From a checkpoint of a small transformer trained on Wikipedia: a variant of Adam for these matrices.
MLP neurons of a small language model. Each row is named by its layer, matrix (up: input weights) and neuron, and shows model dimensions 0-127. Each number is 500 + 25 x the weight over its row's rms, rounded and kept within 0 to 999. Numbers have three digits each.
A block is one neuron, or neurons of one layer that tend to fire together. After each block is what it responds to, as a language model described it from the Wikipedia text at the highest values.

L2.up30:487536516537470470479490549476505506490471483472496520512524526482494524529461515517494475513502479591477501509536489500529515459527503514501500469475489492482515486465495528494492573538513525486502560494479494498488503501510517512515482524488465537498470499523510492497540538440495512482497570505506539510512545517480512478532510501532442515500551480511507488483541528500484468507482
L2.up83:462485507482488513515523518489465493537553531578503506527494513541462514513514465515490479499495502493500520518517474498530526501504535488479536526523478522505481494515473483529471524479495473487542480484514506493514497494469557482531503505551505501519481536490492536483475472487495501527497469512511525484476437520481487490508524502511494514527521501508489474474520490486495478491556
L2.up96:523492483466473486470498512526479473456495493579523539507478502511482519478494502500526540490540500461441543483547495489498505478495493513497492526482489482483520514501463521544468457500517489521505510464495464547513531506500519532506478511511489494511475525469474537521511483515493571503486536513484460484527503454466499520524504463439482513498494459508489489473513482483473525480519
L2.up121:512513489482483531492476457489482475494521547538489487523497484464494520508469511488490477498493497492558547478496497442524481478523515473463492508497473479485526469546456519459515476493472512528527521451513501500503482511539481524514495506521508494513483484543483491558546482490515503512497537490489521460533501461515480497518520543539502476524500455573533498444505486510525476478476
L2.up167:509477462498481505530528514507488479493457513517525504538503483499487488474548503509512496446530477470487514500488529484503477478511525505489475492545499520527497526488463488517509544528489463534461489453515509479517539496516524529493443496541497501480524483510538502475481476504520500520510465467448520503487497475520501495445513486489488491553516483501523484501510499490531497503486
L2.up240:490479451463491493509509505504513504546539556562533510501499457547483508497515517509477499468529467482508499523510498460516500504540534477497471486491502484492529491493508472522511479569491511505512490458505518487522503537505557458491498483507502525496505505512493486482476513514521520489496487496496529478479471495459469461494519475475512496568502472528495491479488519495511494517481
L2.up353:503475533500487504503527518474498505439485496533539498457534449520541533524472523526474557536472472488463526474514490449502499510487532516485475454524487508475480525516497494483513456481494548494526489494495504510506501472500477471516519480502438523518479520461519502549503542492473512492501562489542490526489448457506504524510504456463465501467541455500545477519515436503529504501509
L2.up361:505500494510510505500518496481488473433519501499474476488500521522488553464459490501535488497549496532491526486514462488519498486474525517516518501497478474519481459511486521493516530517501519499574479482497468537543480517507482515495491515459466489499515506516470536494511510488495503542512525569513516496555501514499521498499523499517487493464537433479513496507470455495533483530500
L2.up402:467485461464514522497482472468515500497524523488549529489462442514474508514476534548518433490530495552494444504501541509507521504497547490499451515492496480494485479502508493542510486522523480504491469463511482491520505547507475480514451508518503515480477481480509484492500496493504528526501526490460508459513494509495467507526523462523484498533505480547511469539491541526535548535514
L2.up438:517484486440524491457486501479473509480523520527514452461507476464512517525464472516493521466512482487507515507511475512503469505535514491484534499474474448514474490495469496486523426502507488501527435531484516531470514518482530505470515501450475517518516529513513516507487488503510508541482517521464541501491479512509487478511528470481497502488539524494521454505483498531518468482458
L2.up466:517556454493537514555499524454513543500443533542508503488491471546488526492498499487527508506481514544488477482466551455492491516492513501480468489455486453547535505522499466480534484513481466485478533529507491503502451495532483515524496524511503494518490469547456503504511529524508503477510510489507541522504471515481503481476504489475549510498531481543488481507534538456490478486521
L2.up510:449511469503460512543506486493471485518520504549523515502502520493482508490518481531533505529516499521527529503522515463512509459516482508534508523502482486474503460492466492476511504490518522484476515420495479488489512508458507513504478457482476467503473516548488476515477498493451520490507513538514497501498515518499491476527512532512493483522520493502510494515468554478507498486503
L2.up525:523514498515499511533492460493457496517498512511511512463508460457529543507513508484493497500472490514520494536493488488509461506543466471498458512502471507489526456462496503489504549498485495496488531460517512499486481503513486530516459506484494503488498520536503498508570495473502484522479512520495551479522504539522505475480520462510529462513558474574494504483509495475493505473485
L2.up646:496512478509526468523505510493487483493535531517511521499546461458525488514521521501542483476504494492475461494524474502546438507522519489481465475510496475484527467476481473495489505559529511537471512450525469497522492497526523527488487492494473466500492536546530470486463480506488515439478489471526496520491479512494529519548514469471496534557481456549490464562507478481458524538457
L2.up894:476525499474516511517533515489488543501515461617477488450520492495520503518491498526484497520499462498519524463485481470485503510511528512488515457505493496476492472525512528478506462523506469493510535516485500555493525453509544484523494497485477509539499483509511485486518483510459544491513540510506499505543526495455479472476505476534489491475492451503489482521524476544500497477492
L2.up1018:516516443495494513504484482514522516503516548528495471499542525491487528477505515495465542486512453462525490470495490494507437482517503458462502484495475504471521458493466522550517497522473555514537511472524512507534463551508510487478492492563438516506536483514493525481509509476511509501477513537512496517551476512525485487540518514519476495534502465521518504483548483518491511519504
Responds to: Table header "Position". Mostly the word Position/positions as a column header in Wikipedia tables (chart positions, football transfer tables); weaker on scattered mid-word fragments like "acher", "si", "long".

L4.up355:480489529500529496415478508511492487489501522524491539474490509520491457476447535512485524498536524456518489477537482522468502487489474483474476512478479525512500524489524492498506497528496485520495525496492496539530468508468534524478529467494484524512463525508510551507496493391490506493465446495518559504501511502515571485511511451491480498539518493515512482475507524508485554500483
Responds to: Year-number tokens. Year numbers, mostly their final two-digit piece after a century prefix, in parentheses or after "in", such as (19'32'–2008), in 2010, (1748).

L2.up51:469477483488476518472522513495508518491521494520482505527507517483471500521498524481506539523538485445501522498490518470489502498495460509474524458509483494436541506520539521496456471462526520459490547522517486527467492493460524477536519507474501464509496473470503495508504494434512499497452486501562513528506461488486510465502517476469523482497494497522530477491518469521479513509528
L2.up88:473496530498472501474520489534458508529529488570494456509536534482470505496476484544538495473530471479501488509497510455496495479512444488493490468538479487500482511511483513514509479492486544481518552498485500528472533485475542484500537447476507519497478474520458526504461470472490506501498505524534514553498475499500505517493512526506511494472483493501540498491483483519535537486501
L2.up133:509498515473425503482515476544483519496522523558507498496495546489507484490474498527498519470514501480510492496486489481464508480494483500497488508549461532461490505493497518518541510452549463533495502524500520516494529486484519513492487438479462523546465488524471533507491433431464510511501517524501499539526512489474520502476515534536513494472546486474498503494488471523500516552475
L2.up136:551501491473499503506510488464513477468571504496508541544530466512505519478540514514480500489447511495527494488492521507509460486495526496468497508539469499470542497514479485517509520520501479479516476476495534514515472522492471522522480533494507519520511497481461465511515494451479489514470494512483513495505434548520496468528512466496490522507476495540489447459571519479497494480529
L2.up224:487464507538486471467514513496516539467516485521499503489491533482487498479449534521471504488518516499508494460496512501518482479468465564510503509538488521477500518517548497488496487485483493502457543511492485503488493535467529505518539462481458484512437518500493458524502494432528514490465483507515522540530532510520551488503514496501490454518509506510502478486490472501431546560525
L2.up289:507484526464469513442510506536450480490518534493502518529471520455519504483465493585484501496516484534476491473536554532483511494509471500498499503504482524486438490508500512510484487478526473531497500485478496496469520468467531487516535495485478509505445457517519487520494450416491493480524490475482486548495520474472484502448526513487461504516508491501530481473497496506499516509508
L2.up332:555544481494512485468492544523505484540531501545515508526486485453497463540489537504512506454475462476480474471491509526497489451492543455480512507527474544501540518511532473517468461461476507526506471483494515534474494542470497514509494454528498534511461498511479507500516432463477506484477476485497527476490464451543505516497516486481491506539503500531505470468466520546496527494500
L2.up364:507528503508480491470500500535456479458527517506525483493461498563502526486532517523504462504502496503514478494476546529540488490456525524501484514514464509465484489500476510524526513524520502539520519477494509519492563505455530462525529479515477520524426470526478471517546485436508502530505515495514490545503486480499489502444511558518479488470515482520519480454506491510476534512498
L2.up459:477473474538535470472508524474487492478501502500486507495503504481491477527487525483510509453474517520496491485505513506488494470504470516473542497530489507527522517446530465534464451497469509503465495510516490491478490490476499509456509506497485474496506504525459508523466545434501522509478466474551504538509549518512525486492518464478509482534519525459508462482531551497500512498497
L2.up492:521499488482461483457490521512494483514523489513479457514463503468490483478527533508472478453494478478528544479539486485489460488541470476481509496483474514522467502457470475477476521480476493533529503487492511530500481452495527497491432468483490502479480501503526476525480547446500476511475478501496501499493476471495475466509520502478524520483512513507505479494486483529477508477513
L2.up573:520529527460482456462506496507516494488535530541490484512535497471490497502504500530483517463492513488503505440497488497535465520503508474433497530525460532465507508496534482507480504476511499515536481502506505512484522531458527506512515488527514512540495492474517540511519481437483526511493521499495507509527472516506568490513523473467506527539510496527480466457548430502506518516518
L2.up623:508494464480470492493527478542452495485514469574501500518527493483444501503525510518505507449518476503527500528489515485483469515500505447510504449515495455461524519502498523473504490485500492448506437530466485498475549459525534484507488522534452499538511507497506536490507470498504518499502509484522528500503471479484539492488512492496475521501521510548512474452514470525497497477481
L2.up695:478504465453475532491504535509506504510483496502498483445472502427501425530515520514482534470472526510494487464478526483541503500541499462474488455545495518518544486471524469540508512474466502482529486513510527532486489513501565448539494484520526510521471495484496509492516491508533483486464525488490510514552449477505486511541515474473518503495493510498467496490456547531515522474540
L2.up795:548537452487470513465482523527496533495551504532539509502512518485523458520467501535466500458515454471544511473529506486510449474496463521492521510520488536507550525503532476517495471484488550503498459534476530508463532470509558467505489481516510519500482498493455512514510480469508492511470536519502522514501483474502499536511514514459503503498504480535487485478503508511508516501507
L2.up918:541510511469499451473508516475523495474537507576479492530491519488524525489509511502499484459508482485535511505500499511503487487486512468471492513525475532479526523496513465468489487475455492529513485507461525519530534484491513505518517492529512515484484477483510525524503491505478489447510523503487509480513471442517484498513518478467493532472499492527468452473512516512498513476540
L2.up1021:492492485461526503503492512489492510482491500550515559491475493506516488503494511469492513515501515479497525473521498486523485483491518543468527520490490473516493512547507503489459459527476519459506487490485519527489526480449520476536579495497497517489497480498452500515534509429504472471476461469520544506498438481484534504515510479487498471500510518520491485468541521485428540498524
Responds to: Final digits of numbers. Final digit chunk of multi-digit numbers split into pieces, such as years (18'14', 17'97'), NRHP reference numbers, and statistics.

L6.up295:501490479491455489485513476487497511502526498521502520552477507480474465498529506543492531486518492476517476465500504493513491493535491489499482539555456547499525524524514495510534520484516510491537486528520512499471450542499506495490524468473471514541497475519467504505518472480483497526474472499498533503494508483502535503503512518474503529525519486501504498495500482509529454511455
L6.up624:478501481516524508497509475487459524521510490540509507516489515462499464521530540520473489496501535524490494513571497481528500498510508480503485536480462532503503481465503503522530490509496548467512460495461462521504500519515518502509496506499492498480499515483495497459514490485490535478450413503504478533543496507507500476514516507506504523495545490537481510458497534494521497515520
L6.up638:493499484489535496480495514498450542457499479487476538567499432505472500504506530529514541490524519493493496514497486460495447526506486487471467455528475469498536543484514472529547528523523489520522519497559470540477496493495519553504480500508489520522508491494509481512507487497475485506463488478484455446490505523546559543471509521466516494444497503489561504504530525524501478509477
L6.up641:486502478451521471496505521451473491512478515491539507533496497488511471488492510529488518529491529518469435446519487478512509487508500503504484485532493499541476488445483469495485467549455499515485521468494505518496493498509541509466493509452446534497500482557476488475493499412499544479502496495497521488491447496479508501479505541499546505567494493474476489455489502492531485503484
Responds to: Coordinate and table digits. Digit chunks late in long numbers, above all decimal coordinates (120.4936|11, 41.5357|02) and vote percentages or scores in wiki tables; also some table-cell words and word endings.

L6.up174:488500491512492467493505547470457457456499544523497511525480484514483510508475507511499482525466484505475435465516500480528479466448519535480469517508484522500503491484490504508476512528479488506534517449521499512511478501438496498526503468486474513484484496540527500487503506456535519449497506475519485511510508532474521495511508526478504497506503450494476461469532489449481473484459
L6.up210:526526457514498505461517488473465474457531493519509480510500479500489484500536562485528487505504511494462488499523542532496519526507501478453518505509486490453537490491511506535484481506496457470467500473540482495477500470464532530517500491478520459524495460518498512518499470485507497534527491521519484515530525499525549497527508517517505475548546469495549517522541463488504503517468
L6.up253:492479424475511520492532511492447493511506520548484511556526484529501513527517511565517495477537525488511465504472511459511516485470462484433494495506494465493504489477474520513565494504485503505517501517502453499510497493458532483491543445494516507493490525522492505493524501485498543504471512500526483509534495457482481517526508544537487531495503452504484479503539502480515505496485
L6.up899:482531501493513488459526481495489474447498493555520519523582485512497491528488524532498494518507483482537492501539475438512508479464496461515524498526498485552467529508483476511507514509490514477513490468450486507569468488464508511525499436496486484500463469504551496505476512494477506516497487464485510520585465541534500500535507496477496515538519494480521483497497542494514495510505
Responds to: Noun after determiner. Head nouns (or their final word pieces) right after a, his, an, or a table pipe, e.g. career, tenure, role, man, team, season.

L6.up212:506479475473531483487516467507509541489515472499509500504488450511491474495467477544493511499473479502459492467523493477538498502521510501494531517512480467488510510527526503494472468513482482480508506540475484511495449490510524488510525503475505439508470540533530477501477496493487519483465520475506562485492490472508522522521522470492515511464520466476512478520490491477513514429515
L6.up226:505473501449533495464502492518533500470512481490515479509439457518500455483478494543508489499509457520479475478524500487497469484496532490502513488526471472492551537521523539477491476521477495452515486516500445505530472496479520456537555553507473492487510491510508479473507477499487527507462474501488524492524475489496505533538507499518495506463512504534566479515486501478548504453515
L6.up909:492453514445498495477514515481513541473518480492504484542501505488460502502453511562496509478504452512506493507507471469476503495532532471490510472505484449539540516517460569485498516506467464465526504532479493519522442484513509501502524507502448527553512489485525481541476515523464493464497507463492481492485509449507488482501511502520511513478487502519483464500494533494538471464535
L6.up1016:502516478454462541510498528511498483523535564560496482493510476489487490502512491528509539495506486480525469509481480493507503485479515442475493470547494504488520505540473508517494479491466482535457467504475475503487453500478551524489477536503448548505472488527489526498475539468473467491499501513503493545545510478488526469452514475489524516523469513495502469511462503482489528507488
Responds to: Range and citation separators. Punctuation joining paired items in lists, tables and citations: en dashes or hyphens in scores, page and number ranges (294–231, 343-53), and the parenthesis opening a taxonomic author citation.

L4.up663:468481479509493518479514496551517513504494477572526556499493503507524499525453515471516504501484494488462520516510509432525503507495483448501471524480491522529467507507488466502537488475527480531464481532472519513473508526510540519515545517561472470446470524493466513489484460490470463522480491497497557519495458528492532479478506438498499491495524457515481513504506544492480479485462
Responds to: Table and infobox field labels. Header or label words opening a field in tables and infoboxes, such as Occupation, Total, Release, Producer, plus blank cells and the "19" of year ranges.

L2.up24:536472501478465511474491519483483522458525520523490446552463487529470503518473488516472474456529488532469469472508499491504495476559505512511499497499489485534512485535476545487541478541513509497521479541531493500513467508445505466546480514524464500503522498547528478483502502488447484507486526502465485476488516513482496463474508503538497535484503521519552476513488495496493470495514
L2.up95:530511493513478489514500488495520514523476516498485456480492525504493512524514502482528521492472506541462502503529520478540487535484514475497521524517477501511511506483462500507485491500496534504493552486481480500499470528489475528510492538518462521496556531536524521503489531445500496512494509494529559487505509514500479517503512502510473480519581472480506492487537479481553506490501
L2.up98:503502501499468493480493533500519491463497447524460523513521492490506529492472469526511489497508507513486499557505504443491470500518505501515500460506491498502501486517451516472516538480490508492541530499503429514518450513497474502453478472520502467510507449538528494526513504495475516544512513515487565494506509509536504501483512536538476514499523445489494499522491497483502469457468
L2.up123:519524514495495506521501518518514494534499489509512531523514486472466479489486490502542480540544487491445505492529521536482511466512491522495472539472489512539505490503510496497533485467524480512469511486469459481484489484493484523505521515484521516497483519512482483426509553497477526516524475453499510490527516471493496487479510467561472514516521517510476452500535500527485515501504
L2.up367:502498512427461465515519463530482515514505508528473517527503483487456496523490482551515517489504468492493477501489484483507502518497518514516485503464479477508508459522466547499526496495530470489517476498561454562531480536498477529515524499503500498583492504514514487535439523489467530524499540480517475489519495478514495513515518486481499503530487506499482463531539470551517474513494
L2.up408:501520500501528516516553530484506546521535524528520539470475498513496466469504506476485466484506506495480458523505484533493521469481536485479495522512489511540492511492508506503516482480488464519488494494530462495511529497485500521476509532495535479544483535505519517503467502456488497517499490500487500494506447480487499486508512522517462513502513519528484485496516520514450522549486
L2.up447:519514487459514507530496507493481566493500509479478464483490453500495513516506488497501493485460484509469523527503501494513477502491507509480515556488507467501465496503476508494563513542470513491531503526563520532503501471450498542482481516490528464493528484522478482473495497481506488465475485536524477494588451465514517515525517478510478501496507495513525505467526519438478491467486
L2.up451:489514506497500494497517501517500520469480529477478521488525466498530491503468479504510499506524536531452522504531496513487495481504516535453527498525486520491538478519519515565492557469502501508505519528529440545491523539511485535543532510521489488485493524452502513499510502453502536494500493515511481515568489543526524494507513509501463519520529455524521499499528482454472529506479
L2.up533:497493521498450460516528529530499459476493483540521495528527544498504527473508510515483449479531485501505510475482504479516505462474513494483477528539483550492511457478474468497505511501519526491493531490477496522494546502488531482510515487550465539548523484500534525472485460482455531495528487510497511500518462517468496505555515530501507533523487533500550479489525474465460490520482
L2.up669:552507531511479498511518529473453510517485510536490518524515458486524528526537506532487465491495499504482555461547463508510473491500522453507500485504499488527496489473466544528451522493517520515539515477520456482489521508497471489492502529527470551507477492507468554502490460473472490531457506526474517501512485526437461484479518512460482506494519495512547503490528463480501495469537
L2.up685:485493506439529502507529474490484503480488498508498538500480474488510504478505491530503514463502510510512485470507495521503531519478495490507478490525486494518493512527496503486565451506446461500506477512513470528539493470485470497479491507501504540564460486522527529488481570533512506512502483488512515459455500473500476485520514468500502503508522507481504459539493515527542467486537
L2.up728:496523514520492488451524507490492527512557554507518506538484510457446500483506532511569518502527500548482483484498536515522439463453527489449499513502482508519487511510472488491557473514519476505478489500532493533496496504440493487502468495530541467528490493518518445517496495486501501489489507477476478490532466459483475465499516518471484529532521474495508503508496483542473547486487
L2.up771:522494525448509451483498485481537496478486464480461481523481487467478514475497542550532479484519458496483503548487477490516515514510474488513463502487505498516541490478495536440522468504486515490501484519463468523534463506515490464488515516497489503542458468503561505505504544526479534508477528530502516496461495494466493477503527527542469515463478525482510495529510501483494485481488
L2.up832:539494491484519488508502509512555524511496525543501496506492519506493486458497505485498522488501529504525457462503478519502465495490546505478493533493491452530484452505457504575506482525543507469483496537545500518518468455485487534477502493463539493501497508494525504495481546480516505528488496484469497496494514483480475500499515463508485508536574513509485443485527489513525482516499
L2.up903:539532455482466498515551470503499514502493515574481515512511485517537526487501483523538498501527509539531544435503518505510495499516543492515475491497490488502537489481481523477534482566474497503517544509490506526549521507514512550475484516538497488499532528515528508501476499512478548531525527494505519490491473513470517500528509513493527454480492494496531495528506492489471496513547
L2.up941:509503465500493491497504530508481535546472504502450519499495483464501474530500491516527508512517492518428500511543508521497497501509512475481503568546499516498523462489448501492536476512462472465481510491502423503488453562492486523448511494545517483512493563509507469536485474503499479545503466477520514522522490447507486509474507523477479479516535496490500515494496489502507510493498
Responds to: Word-initial fragment "ad". The first piece of a word split into subword tokens, mostly "ad" as in adaption, advice, adverse and adopts, plus Grand(e), Al(fonso) and card(s).